{"d_model": 192, "norm_eps": 1e-05, "bias": "all", "init_std_o": 0.0076, "lr": 0.00815, "grad_clip": 2.0, "schedule": "wsd", "batch_tokens": 65536, "doc_mask": false}
MLP neurons of a small language model. Each row is named by its layer, matrix (up: input weights) and neuron, and shows model dimensions 16-111. Each number is 500 + 40 x the weight over its row's rms, rounded and kept within 0 to 999. Numbers have three digits each.
After each neuron's rows, "fires on" lists the tokens most often at its 100 highest values on Wikipedia text that the model never trained on. A number after a token or word is its count.

L7.up126:458568494468528570543444528476456502480417502544505479498540421444516458469555479487439519514581455553501474512498485555423483520499522451421478567575516513505536500535517510476520531465512540497503539384526509482490548586524459524452526539495537483528523534502504567503526469552497480488
fires on: " " 37, " of" 8, "3" 7, "her" 6, "1" 5

L7.up529:441474422545492526573465421470507545523491485441435514476487559505522447520547519507573508506490527487487514537466433500493498455501514531479524550470499474526495462475490456478500469526531455441492555547430548474447525453536432483499434477540521535540464552478512474387566560491524523522
fires on: "t" 31, "5" 17, "0" 15, "il" 12, "ot" 10, "re" 5

L7.up28:459519468523543538409479555460491475558533535440454460535461498526495462538476459476510523447449523507431487494484399522431588506547503618520527442484423492471494563501505516514530499456543446522553553544474541482450437478479537518527481487512452477412517469540483477506507512471474552495
fires on: "e" 58, "y" 10, "an" 7, "i" 6, "en" 5

L8.up354:491567495493491503495487556463557531512527515474563512529429482490541512498499496488490478486515535449504471432533492558540455451417453509529478503488510482533482440551476464436554531516542437452479536401443520547491559493454475470523470496487540571518477547557533497527531460550436498548
fires on: "s" 60, "ers" 10, ")" 10, "er" 8, "," 6

L8.up353:543445495547536479468445536498507512496467550540502460500499503466485497501507475479508443470470504538412523453406511496429562481515513519561478564636526485448553589454483565573496538464463457508513518537471516513463514479458509499477490571525509502496521572508488509533487533448564523455
fires on: " R" 44, "R" 17, "p" 17, "2" 6, "ct" 5

L3.up593:540499487477570563505468494516442561493530536462499517497487510472440473487510508441481436496408577446492525543486442522552531490473498521526532503435440574540490519545485437526578553474486484540468477452549509470521535489499486575445452472426500549559528521449516516542484464604498501444
fires on: "ed" 40, "er" 27, "ation" 11, "est" 9, "ter" 6, "ly" 4

L2.up98:496438499520560520447488500523456449438476477508509504511458569438485469574501560523544432451508443495498432494558543540478512462479464533574535461540527493536469514567544465511529508480443484483532511485506495429455536457528522508451546409510537496532544495565475500484475537499500387492
fires on: " and" 25, " wh" 20, "," 16, "." 11, "==\n" 7, ".\n\n" 7

L2.up614:596485452440467534527422452554523479450452490448517479545485473455481403492464546553521490442510537552536498522502505486478453473493482555517458489566455480481511520486527518519496539524503514440553515513516505506509583451521513504519422476498579462522397462484554476484506499480512516490
fires on: "===" 48, ":" 13, "E" 12, " E" 11, "le" 7, " e" 5

L3.up147:507467502517548492519536520390491518496554523511489489420494510487500475497516458504453552407514549437520474534479488498523532533518528469490478496500521486526498492457519549476481472468459495393482506522539516515516577495540463444521544477496493526473455519587434443492513563499479517487
fires on: "p" 25, "y" 14, "h" 8, "as" 7, "q" 7, "ac" 5

L7.up400:521483468474435480489521487482503479500430454429510489574538504491484502498501536477502528525508472467571551518431496575524548511510496481468568497549529469442564376472517500478504568554461513497497452514471472493526460492491547534473500480553561502422439503542570472528490530455527509571
fires on: "0" 39, "ol" 19, "am" 12, "r" 11, "2" 7, " e" 7

L2.up221:436605571466472541450511483533469549518494499501492525539452553488497524462615520534542452499539491457449503509466523487512473482480471492483519436518489523543429512447555497474441439544501473471482528545544509561453544483615464528500512472485576430468456488482518474480461551503496557496
fires on: "ol" 26, "ust" 19, "d" 10, "r" 9, "p" 6, "il" 5

L2.up580:580407481500419480505523477569491531463516512499515495517514527508557507520548549426515509505471510468465496532556531476557467450466417463503570464576469465485446507500561477509522514467498410551420494424413504534445539434513489506440555507519492500479510524470572550539548446497496482413
fires on: "ur" 34, "h" 16, "ri" 13, "am" 11, "ation" 5, "r" 4

L3.up615:435517412487488523594511492463496469525469501435535516603499505445479478545521520577540476439506591541458517489547534504505558503527548482499508499480524461492482495441531529464450536579525514525544446507501463527511440478535465527493581505566511499535500514505510502467478532458472506484
fires on: "ic" 74, "ost" 9, "it" 8, "ed" 4

L7.up30:531541501494487422440521469580589463478496516470530558536474445469567482543481501492577540499514479507398461523517519568520521495477536477491463490499599524517391592467489511571585517517495444484477444422414469556492543513471507476527423476524444459491508494539554466499546548512559496530
fires on: "v" 48, "er" 13, "re" 9, "i" 7, "ic" 4, "x" 4

L2.up658:452419486509573524515499470416457533508501471500480427483540517522510477405520527418488491508563545445458469586570448485520451444505457544484502507491474483506528518569511552507540510474535440464470463417474490561484460492535461542514470465564507475501453537491563413500491416446488536575
fires on: " K" 28, "h" 26, "ing" 7, "j" 6, "ed" 6

L3.up391:391506551540458551542538515495448429497445500487500542518513550457532452528533499532460560487455471528566529529507501515481545525476510543493487553484539549450525459514537424454490508482548491518523506577500478506484501467502504492407560474516564520499491485450423451546513524454524459471
fires on: "5" 27, "0" 18, "4" 14, "17" 8, "9" 8, "2" 6

L7.up393:533494502515474507590538481463421518483513515507530479494485483509563533529465482458484526574597507492492468509539497507516515433518523536461471483524564492565605498456479462447533541492514487459442497540475498555535546536449477452547462513453499555457579540530489531512520395498444519545
fires on: "," 16, "s" 10, "ts" 9, ")" 8, "1" 7, "ain" 6

L8.up407:497519491438472499539454504466547453519460498542412476553519520449512558497489507546526525501487576525559480428438489511423485504450544495517516463517494438558468543565459522498544486440538511527503535477425504472523549519529453469540610471566555481464470509555451502489473571445520517539
fires on: " R" 33, "ic" 21, " " 10, "ers" 8

L8.up672:535538440434485503481500500505524508527512442478465478486483471580529481475515436480473530497517468427429515471506501484483467467602506479559511530466517536470499528500514588555517451555508555512521468487538521560513539531580486473466559529505487446477487515585605529488494537427511442624
fires on: "ud" 21, "ol" 16, "l" 14, "ur" 7, "an" 7, "a" 6

L3.up660:455502495525489389515497496525498489489532581490509523539473495507504537430572492441514550564496475589487543450533493564518428487508491527505473430515517439503489423528523599498494522492506509485466499579500483486575444530484534472473492460508498446543505568442531522593488550517515532538
fires on: "ur" 31, " or" 28, " of" 21, "ric" 6

L3.up673:526501436549462502579423503538504551498445520433444454523579557488473475455607524436518548529537535524546470473489540563546498541514480478439496492465505487519485470502455498474494483431517467428440526465493503444472496508568498573511552470549456443521497520472504472459563531531475442560
fires on: "ur" 18, ":" 15, "ot" 13, "in" 10, "id" 10, "il" 10

L8.up678:569524515499522508585464488464473522439477461494517555535493549473455450486554531549482555565572561533498438490526491428511540476464512495504531536489507464436562508466480488505498497498470487481546512513518428572560540521515476464539437536474455449476556513494483535481527449446516552531
fires on: "n" 23, "at" 20, "le" 9, ":" 7, "en" 6, " H" 5

L7.up47:525480483513546491518528591431523496547449448527545464543458469468532528539552518454447471526394547478479564569444456482471494525476528491528564455545516487447544560517522474502582501431516525443550548514484480520453460436536513441503501510490513454515473503449549534477487497508498493489
fires on: "ed" 38, "on" 32, "en" 11, "re" 5, "er" 4

L7.up476:507470438492461537537504506498530562452514555502476461463514460419474549513597490463448523521529467519515461431524501457421529565458489429542526565417415556552533517508475516505536464496487493519539536471455533442485568563504478498492536512481474406511511539414524491554440512466501482548
fires on: "it" 47, "-" 27, "id" 5, "ia" 4, "ur" 4

L2.up141:457415516519482510462554508584460494480507489361438499522505538496442470511515554461469508498517481521481518521451502534375480432426526529406609536502445506476423531496483505499493595529536454545527495532487542456509521445549551529494534426507506486461559503493442490529532460459486514556
fires on: "ard" 21, "ing" 14, "ist" 12, ":" 11, "ed" 7, "0" 6

L7.up159:484455499518477498466541506455480474487478463465523509497516459512508473514502576511477480460543460613559549512486434532480465543433491474536513526535535516459484487548496419575492526495525529434492533501474569514525482472484522489474439568521489474578526523421519572486514511488451460508
fires on: "o" 30, "le" 20, "h" 9, "u" 7, ":" 6, "l" 5

L2.up362:562467450536525497525477541464551509479444459468540480494515529446536407600562503539520463473532532520449446475572546575533446440479470508445534488507526479550433497488579491566535467484452440429558494501529514495501528482530437509447523455516531458503528455563512503447450555431495465493
fires on: "," 88, "." 12

L8.up401:488514506497452543482532490508515515458539503515474468493545492480516521476521565533490480500458497587448569522508492594522472462479537508511449540533514439408480564533540456537550526419483503505469510528566476551584492501522497490554569495545510526472459470507597459523501522479428479495
fires on: " re" 32, " al" 17, "e" 15, " pro" 8, " ex" 4

L8.up90:504480554450519526388505475545515497480492492514526489513476488466533508537523492576473569604498468516464450488476527536489494526583500570495491562441466553478550513528460547535532480476552486540541474499459517491458489525488484445430549456587558502517463448473522458556473533412478460423
fires on: "ong" 15, "c" 10, "ac" 8, "el" 8, "v" 7, "i" 7

L8.up416:542566528478544458462509558507456479537473418430505469473532517476512567506511498460529496570501506551525549540534474518487553468479552449543473466534501479474414444430401515462492464503510532491529495473508548527511484515537514548533547486570526490499513469452513432584489449463489522483
fires on: " v" 25, "r" 23, "ork" 13, "om" 10, "ell" 9, "y" 8

L8.up717:567526485500476468486443531443577504464439470460435421529537484398473479527515497538518471578500539472540472505482502492496532508506569499526529504522515455495558568460457458525541482501517531510533453477501492453514510528584539453493496447485531501535430516449565484534506490488506534541
fires on: "ran" 26, "il" 17, "r" 10, "ic" 8, " " 6

L8.up716:477540381456479509513483462499504527536510433515442466490553481518556535452568538480568547448523493477493497535489471501445491519506477525520505509546521512490471491426510504531451469571545472483576571528497412367504550527585446503455515581430434404500493519465499467487489495428491549541
fires on: "al" 12, "n" 11, "an" 8, "ol" 8, "m" 7, "0" 6

L8.up500:502506493518498502506509489501488491461466524474498439422480451523478475488510514471495490555503502482532499534524503504523470515542563412549434480560486505370484520451453490527482481533480562475572529472522492546520474523468503601457553503429527475500511532483504521440542498492489490526
fires on: "ar" 22, " r" 20, "et" 16, "ay" 13, "ame" 6, "at" 5

L2.up733:452505512464436502502428495504529569477469490544519545528534468493437500533489513475539466452481469493491523474510504515505475528493472530476501500541529447559475493477631475537475553497441504458524483462474449581490553486491539561527536528389489457469457606528472483427426462512520503493
fires on: "ort" 31, "=" 27, "n" 14, "mer" 10, "oun" 7, "ust" 5

L8.up583:533467534484494495479503456472495515494564506524483429533493507518506596511541513451492521527482532478543576552474531492527468548478441478508504518462523448464514544477469466554542506522514459501554414520435447513464469524422532530511541448431476492496516514394551512534516470546406579451
fires on: "t" 41, "et" 28, "w" 8, "os" 6, "er" 6, "r" 4

L2.up143:502534541477495482492550482427471514538480491484468500559363498442470508472521466559540571475494468477521520525636532502503504488523470603480526540449428482567480564462536579464509537473469515511531467509549575431464464489534501441421501476527515499517470513437511447489508572535549476452
fires on: "ce" 23, "el" 17, "i" 12, "ri" 10, "ou" 8, " J" 4

L7.up300:474462431507507466501536481533563491497505465472544518458541505511576510485541483451527495496524575407421498473523441507503501537507509475437542447518564477405461486482499499497445471561490552497592517442520443525523464528519417529448550510511443532476515594504473544441544429466475500551
fires on: "m" 27, "a" 19, "am" 13, "k" 11, " m" 6, "an" 5

L3.up154:493408498522473559465442525513540491558509497510584575488518486496493484464424573524534483468568528433591551519466506543495498493486523517526570547484462476452471522520502425520458459457486533593464477478514458495497591457462489475495517504482471517483469525460530486483528501498496548466
fires on: ")" 24, " |" 18, "===" 15, "'" 7, ":" 6

L7.up660:494552523496549507484485525475506583441509431519473471482532544437416517487505515490529514404537412447491509466535497485521477527500455540521493571549475481520431441453509451486538531476510462485467470463478462453511492454515493508501447575450451603528495546418520513461408515520483497593
fires on: "l" 51, "t" 20, "s" 6, "ust" 4, "h" 4, "n" 4

L3.up656:415546459534528526457515559504548520475480484547428460535444531468505569471595479460473476526522512481492524499537518437483524478563515511529474434508517533538486491518481533501574503525559429535532547467504575513449449450522477500469566539549494511539523437416483536484559444479544573492
fires on: "%" 26, "ill" 22, "ver" 20, "ol" 12, " to" 5, "it" 4

L3.up186:538502451466505494479536482451514444459485560465446460537521526479465490509501517516544479537546476478427504476545587517449447518480472555523517590554530503450505473476494444489550493498505457557578439512560463520462434552570471535539472506544492486541503495437565491456529402461482591499
fires on: "d" 42, "s" 26, "ist" 13, "o" 6

L8.up540:543520448481576587441506524466516525527495515529455530500563501450442533557555534598449551456419549448472501485485516486466466485496516519597537542508499512564509513473475474520451493525482516484433467467492557429512540477505570526527544442525518464487452529441446577517497569484519451476
fires on: "ist" 24, "oc" 22, "ter" 16, "or" 14, "on" 11

L2.up514:535476520545499489474463532530469463535477518498493502473517518517456473477493534436495441481501437525463510543486597500487428466466446433478621556560551498488481443513521504466461518596549468554544492497466533487520552470531475558515489480533490494504441483392538527534584466472440482385
fires on: "ation" 48, "ist" 40

L8.up347:425497517440516575476493568502517482447445417496570554556474473466529520623513496504525521457531495558394521539482593494448508489441550514524494554510513476527479496570480502492483457518534474471541487507546441541466512549505436496529477427562450430500466512523500458529486500480539523499
fires on: "n" 18, "ic" 10, "f" 10, "re" 8, "er" 7, " pl" 5

L2.up564:446514517457432466524596534510509465516466585489531529517468586420518539537527505458485495468518485522440403512479476469471540463531480496551487527501475532541537575378481507499581479519492457531490481470463489543437517465501465480465538519505490481498464439425473479521600560467484502514
fires on: "es" 48, "ce" 16, "ies" 14, "ity" 10, "ions" 9

L7.up0:521537551486444482571538529551553567469503508477470501519488487501498523496503523498572530542498486520399493459526553507563461480470505444509488447462520443492497501453531540555450486513490537486555481507512498509546473550462448463467494552542419510501488448468565591513499481477489480536
fires on: "an" 40, "or" 11, " or" 11, "g" 10, "a" 6, "ur" 5

L7.up421:482488538443509526463491546571474485410520501491492561497530493460453530523508560479508531416491524520513502483535411565475494448467512511487496506571463545449498465499527481526451474514524493504573535532496588512499433445456401439464495531484464548497481549440495527506590450529463532550
fires on: "le" 35, "l" 22, "an" 13, "h" 9, "at" 8, "ul" 4

L8.up596:520475476448508465551574528469541473530437485567444493507518556483591534542540488449492511438464504453452459574535484517502531497477530443512477532542500435514499462475523499469518432482539464473578558541512496344475444490550535475490478530461459459459479539551508513468597483570525480541
fires on: "en" 19, "ed" 17, "im" 17, "ess" 12, "ing" 5

L7.up207:520508470467478424524624473500536558469448491480505498433510494438492588511510530456464514464499492490485409542446471510530492470510484466434486510459504420512516529448569544496517505541541484502456459496426537533476562502522540530524474485520499560469519483472536489486469458432453503472
fires on: "it" 14, "y" 10, "es" 10, "ce" 6, "l" 6, "i" 6

L2.up748:488513452518506544489471515437369467472453519544445508573471507487478470539557544510506480505533505585453526464475566424512537534494532510492559456510590511455491625539473549502519548488460459522443492466460486491534502558470482497501583446458539553436492522532515497562451456506484491436
fires on: "if" 18, "2" 17, "S" 8, "6" 8, "B" 7, "D" 7

L8.up44:465501503455563512476488491512491525566501470514601449526500590453498484449441574471556565551454513490498460448511515470515527490539495503523451562522548455454481515450503521497492469509496548498494512447488541545554535449502540521507511445484455480428544412461569555549496422461499481426
fires on: " v" 49, " V" 36, "V" 12

L7.up61:497465566443511507555499500494548478510448529543479502552549486478527503542490488502453490482463480494534479509498503506559509493541549408541562535455538473568498531527464509427519490508543541556457530471426542468510536491536506494482457494604555543527493520497483490488425547467557447514
fires on: "p" 35, " " 28, "19" 12, "20" 4

L2.up461:467532435445504489494449486462556459510469469493568432428541493445444487515574471510483534520541489515508548521456511498457539467517539421365572483450587494500529513491549538511503463540457477505489525462529556469472492536525435410462529483507534450558522493489554442532508451460516519529
fires on: "ud" 28, "ed" 23, "5" 8, "1" 8, "our" 7, "9" 6

L3.up693:499451503510540506514558516486529566463515557513497468557465502403430499534542440548493455468484476534554437473506546470498525489564546445450548520539567549446458509494472474476459507535494457540465457491515516510538474500487524479490504469510549397448509464467459462534472461547525466487
fires on: ":" 38, "D" 16, "y" 10, "ic" 5, " D" 5, "ut" 4

L7.up730:523458497546415456518479438511422456477566415491492526567553428516528562471514561456535428470502427471502474521433503529562534464508542450486468522567431543538523502497473580459469519477481434486511447500491588515481471606505609508470459527474529477514511504515478504516464506477527531514
fires on: "ri" 28, "t" 24, "i" 18, "d" 7, "it" 7

L7.up516:530489510509586553484472452442490491475415427518426533466471502470562561418549500467472509577522474535510496489514494423414462542547467542527594463522514466528611524519486509536481509496498517474483535431461539534443523507501561477512531483492479456460497495497531492551508407519522529590
fires on: "ed" 18, "h" 13, "ut" 12, "ent" 11

L3.up253:483470511514511498457579506447537489432483530503520454453478520462474510543557523471452415537579453535469418510509556567488526507507500510401556449576497480550401505456571530541501560549571436493530537506486462465418564487498487486487561538487522532537469516535511471529500483453474416485
fires on: "," 26, "ent" 17, " with" 11, "en" 8, " wh" 7, " to" 5

L3.up55:495503528491546512512545541521491511497545532559496602500483553483496466414503479483434432485507527466497441463512535486509425434408446526457468525492522431420507448485543425505413458459483478516470570433536511568431481471493507524528468509553507507510522559477528472523446503524520450481
fires on: "ay" 61, "ust" 10, "x" 8, " I" 4

L3.up453:491414472483492564526489510407546442471467512501585475494483562547517533469427513523529492497518497485563506515471471507498464491505461458464520495496493465499499552414466476542479487529547473485476531542499416483462485456520565490495525493458523450515486536558530519491513504446520546446
fires on: " |" 55, ")" 19, "," 9, ";" 6

L2.up691:492470504469475540542478517445480496465434500540547536444532527500518456436504523560578440511544459447547539491467497476586530424520535515540482487464473522497459526533464465561506462559518456524448473483543458508476516457542507465455484489556486476502474508494552521488549506472551550422
fires on: " was" 56, "=" 11, ")" 9, " is" 7, "'s" 5

L2.up553:516434468456536511557527494464501488528542501477536450521491518462511468452470451454457478520461582533497521553477582539499490487533505443491544484506503538685466488466486536509520486508479530482489436517474489442550496464504455540491509515485558486545457534467472499528484502460542490472
fires on: "20" 55, "1" 14, "her" 12, "18" 8, "19" 5

L7.up563:483534504547516507492591498539527513479499491529493432568574477510492520503537594525495488454473563494565465514511501499530581519504538438557422441543542471473537448544506537390471531508446533447507527511499546526429594477499503523524523541485519466421509505509408465499490542534513498453
fires on: "p" 19, "l" 16, "ra" 11, "ac" 8

L7.up81:534493474512517504508452468512547535459504500514479530463459534477548525449560490484412537521511511541462537513541527405421504490526492482468544486534599484599469470548540464547498562464583452441488474524490527569501578527503523472586461467514552424528508516485544506476500454492541517575
fires on: "ed" 20, "en" 20, "ent" 13, "um" 7, "and" 6

L3.up738:511507478540409539532537441576554517364511503500485470489404484450487446488537473438469552517494489457447453534491513492498562475480502483589463542506520571487563532454486493500496547497508553491479519502535474493435518513503505532428564511489506489436533452528515514509516424521482496508
fires on: "et" 13, "e" 13, "at" 9, "all" 9, "ep" 6

L7.up386:553475501544494494452467490496453463521474438491469485528470444544546523525519531513513496491493449519421506511445449537484535450542542521452551539490422543431546548506499533510463496497545508489539525515585530500437500462525516531500480479466456561424525514428498573474498464509511500518
fires on: "he" 17, "e" 13, "er" 12, "i" 9, "ul" 8, "t" 7

L7.up441:445474451483458526503478516521549532508569500448417560478541519534584533537494545503570506471510475446421537582385510451573481468495408521465513439568504486473498517513516446432511498536515477494481597520526538445489595525500478551560508527564457513501440506486501516474522539480497493435
fires on: "p" 19, "am" 18, "t" 13, "ot" 7, " the" 5, "on" 5

L3.up237:554484487505585528465488458475547502553447469556444511494466530527480462474508585534468447470501532586509495478479396522443556499430456479579474497514566549484485498477523529531570454534492506462579500511555520506557487529452537511472483524515498541471509503456490471494424522487528518517
fires on: "o" 45, "n" 18, "ec" 13, "on" 7, "h" 7

L2.up562:539525452518437492442485488519438582447526419486456500448469484537524505509514491528441482515511562526485446558560472521502459481501488490458498465443511484476436496520481449506495577431511488478522542528553466562525513499586463556453542566518506480417564552428527524473479444465434479471
fires on: "m" 11, " R" 10, "pp" 8, "b" 7, " l" 7, "{" 7

L3.up674:546505432444532554514571623495544499522483467486477448559474523532497487527504495517532473528418550527434525554498478538520419512508521525559523493573505473530496440487475490515500529503504505500541468485534498502500527565532522477456516502544519494580479552446496504532504487516524473426
fires on: "on" 48, "ter" 28, "he" 9, "20" 6, "her" 4

L7.up422:438519482511475493510521506563491588473475462553551528564477490530443521468569528534422521540572452539427530489484556561509485533503508496479479494498532498467518455499505467433547583507537559483510533500461522441452448545545409503523473427505503478548462514469487445576478510572479557475
fires on: " " 22, "00" 20, "ing" 10, "0" 7, "3" 6

L3.up601:459513438522496524567509521517516486499533474532499563541509512511475509446520501492511480473496519522433476544529505531493521526544466574469497471526450491586486504452474491487558493428499493475597486506502527494485538519531380483454482507515536470474478512499561460602491535528454411461
fires on: "f" 28, "t" 26, "c" 12, "st" 5, "v" 4, "e" 4

L3.up302:484504554507578527545380522500480478495606454460497529501519471489507423454502540498535517464512605467515396514446501507473513419513505498461474496504516492560525533494436501508514529535528565522454519535480453465558544480544494432435481488481566415477412560511506501543493539506499496470
fires on: " W" 39, "w" 31, "ew" 20, "W" 6, " w" 4

L8.up275:477536525556476523470561450439508511541505488545459386574470490514499501494536531562523515491439470509442430520479521486496468547449391539457478493468503413481448518554454515542476482482536512486514509474511447518512472530530458523429501471482453462530506506470466464516510429504501541455
fires on: " p" 70, " T" 15, " an" 6, " con" 5

L2.up621:539493478446539460502416460502493502490520549498503483493481536472454433565538610508513403465524434515563507444487484468533504503507469553605438501487510485459496537495506499500500529509506530499533526465512522433499485440441512507580523456489564537532418578467499505555542473503527534499
fires on: " e" 81, " E" 16

L7.up501:534487509493530531500521468475545517530466528518482401527507475550515486441481444433495515470435534526528502512431549491500517504507458490533545424496476509504476545476522392541442504473503549540528492535533471407506549574411497479479542537433410498511555541465498505552408523564550550496
fires on: "n" 16, "er" 16, "ar" 9, "ed" 8, "r" 7, "ember" 7

L7.up188:490450563499484543572459568502511503533528489588521401515472394450438526548551503474531505495548471480461413486537511545459530479503480470481428545500489517548494443530400511498550481525497445497539563455381474486511456454563459504515522536543525516554504484447554506494454563531521512463
fires on: "it" 17, "ow" 14, "ion" 10, "t" 8, "or" 8

L2.up668:488591367504556466500423493518563516515447482519495506514496515464548546509530552497552496466437555453491429427448536513522480516539503481533576482468505365526489525492579553537518486560527539505521521465493429583459510466520454457536545544548590445465489508502511504554433550506509549454
fires on: "it" 81, "ic" 14, " the" 4

L8.up214:462435478487470461597540520501555519490412460466394519541477501517533453507514549459542539560484482448557545474512522520466472443455454533528509561425542503497585459429441487489509488560488528485547499509428592504541442494521511540524559508548500492468453548521524447527538548496493408441
fires on: "0" 45, "ol" 4, "v" 4, "6" 4

L7.up352:511444533481507533554514505493512448560539458471527456521522472485495574490518495526458494396539477530494471417513534464508517466527484442492499559436469519575569411532509505551498470447487518463510460439505527529497471496511538477493483451557460502537510557503541558505474521481482446486
fires on: "es" 25, "t" 15, "g" 10, "i" 7, "it" 5, "b" 5

L3.up205:536525508496497502436550484514485496468485524512498544491465470495498453484604495435462501471476506488553550488493574516447508542434493509368528468481558539521462434476485564471480518502510518481483490538515546550557438536493531446540504482445498486410496495518465493520549462557504537505
fires on: ":" 48, "ul" 33, "ost" 7, "ou" 6

L2.up313:515511509479443489496458511551599442467558525489475450478523493509479426530536498544459475529474477573521453476524500455494485502441494532518437518522528446428559519484593508417476459607509513505542440505543568416481534452484483512526535506532564483502444509493492454489482473443451507491
fires on: " com" 43, " e" 32, " E" 20, "E" 4

L7.up230:496445495491431562623519430547612509504519553490441465512496460513488506510565492494574507508510481499472532481504506497497442478472453444506500465494463446469518465540572552526451526532469408426452475482433503442592453545528501583518524476479447493558515483522552485493488494513473485521
fires on: "ot" 35, "ap" 9, "ag" 9, "ast" 8, "ur" 8, "ay" 7

L8.up389:484462453477519511574530517472534565453516494496506503542570538492484503488483525524500492493553556479446456512361485486476448504507517496487465537474499486476451506488504474533484485502491550450515485458472487485493538487473512495421465534511580458544469480489500505483503504518471492431
fires on: " w" 52, " Y" 11, " W" 5, " y" 4, "ew" 4, "w" 4

L3.up202:522493423481476550547559534490493518395459583485518522528462570452545470435523550460495483506474462528484446490569539518489498537481565573434516547479480490504540479468495534480496529573529513456507546438558574524437460489543509545489519498491541549473480478517458543490570439509517544525
fires on: " " 64, "or" 13, ":" 10, "ou" 8

L7.up5:531469448526454535525561527527568450544517470469547512451488523490546480529513525544488451589473430457419513480438474512476522521530584497527522536428514501461467579403485574524507493527507457472523450470517558508441530486429540493513455446521540490467573511493496407484539582562497553529
fires on: "t" 27, "ut" 17, "end" 10, "er" 7, "it" 6, "re" 6

L3.up559:507482549489432557552490474511474522492460530499494647470482538505466448495500462520449518470508453519489463467525443518531525491453538467470434479503462509463523560507528495576467520487496546532439649479501489489432508536481555519487490540501518505539578529515532506497486520456500550563
fires on: "ay" 37, "in" 13, "ust" 8, "g" 5, "ain" 5

L7.up695:417528460453468553442436468525544469470428490468466462488535474444464508457486599545499556513591587528508540492521450464562468511517511530563483553557544423413446521515529520489493457524484476513543559453525481528531552520529491553487487445532494458473541517471492462529516451454540548509
fires on: "a" 38, "n" 14, "–" 12, "5" 6, "le" 4

L2.up227:457460433495637506524549557430554491471480452486524505482522541451491486463487528526517442497534510500525534508536487526503560474494503477528516462526527472439510545504522517519477495562431426483509493491478464502457509551486511415488509502522534522492500493479512490528449490502576541375
fires on: ")" 78, ")," 22

L8.up359:443512503543536443540485536536518518496478545499485570527501499487452511514484587477521473485523519454498507550553520505437555493474445508505443516508480501517487507502453534462548492458473442531535582568502565487483442548559484431436484452478523469448457555528545478512415552517429399540
fires on: " w" 30, "v" 11, "ed" 10, "re" 9, "c" 6

L7.up43:530513588453525486455484498501469523592487487471496565578519534482463502517538498455465492491544485491450544490554497499483534481541482488530476463559471491495463520434493505499508475475512457486542507496508468524499595468462497412542569574523532486443489465521465520470442549583506464495
fires on: "d" 15, "r" 13, "w" 10, "or" 10, "n" 7

L8.up424:515509549537463515496501481549496426486567526432433430483495456452540487519469523524489487479384545608511504501483499535545465579419452512545524453569528419489418506534536521519510499505446471483523521503544532486508553467516495484507555484552453451558534512494495542509489495492502524481
fires on: " in" 59, " con" 30, "at" 5

L8.up650:480467448478523570604464506585547587470488488450498454568549452519523493474481461438493439531496531558524491572457558496532563499480485513514454518448554464503502477477500493561561406446522418511507525540473487432531439550513471466525486478524532504525450468448521554534432489486474460472
fires on: "w" 30, "a" 8, " (" 8, "ot" 8

L7.up78:527414453489482518527468534478449499456471562473491517468475484463492417498546490544510454557478503587502506540484447524433471487518514558538471513488526564573502549495490463535601536515473504519486487444526537437419427465526543483506517520505507508447574521479534468511463507530525569483
fires on: "ed" 58, "ad" 5, "ost" 5, "ab" 5, "est" 4, "ight" 4

L7.up35:466559452491499478543479537503564479454474498478496437492502515512530521547437494493536510475487492508509420495457479562484491459506470516506463485508522539517450470521492469502509554552519467497553553436527485478495416527457432509483531501551534459528479457454537453536452563495566532481
fires on: "ew" 26, " the" 16, "ou" 13, " The" 7, "The" 6, "as" 5

L7.up733:501493585532485534499516583496477449435472448486514470537541499549534504498545478524529487502495459503522504515502450433476526452566479443450516563474480538464529472538521535494567523448516525431472469596529534508455529499454479448487465512486464527494461505518498532515600562477554470553
fires on: "i" 30, "ad" 13, "u" 10, "ing" 7, "am" 4, "er" 4

L3.up564:469536503497443508524544536520566479430558457557497490570467546456471506533551520493515421478496521509512492503503502443431500523509530556507418443389543507499444500518476511424499533509483467535490471449545531470515515565480488463499579454471540538501498506529523432514444469471442429437
fires on: "N" 21, "M" 19, "S" 16, "P" 10, "B" 7, "J" 7

L8.up299:460485430505459459416461394549497512452468534535528448528515422535439475423543532507559474618483500492476492511453491530435508548453492491524533538517537489504499516541534559503470507477454426500503539512500514444587480518521491527500508510580490451513548560511518429482509466446481480543
fires on: "i" 23, "o" 10, "k" 8, "us" 6, "ed" 5, "ot" 5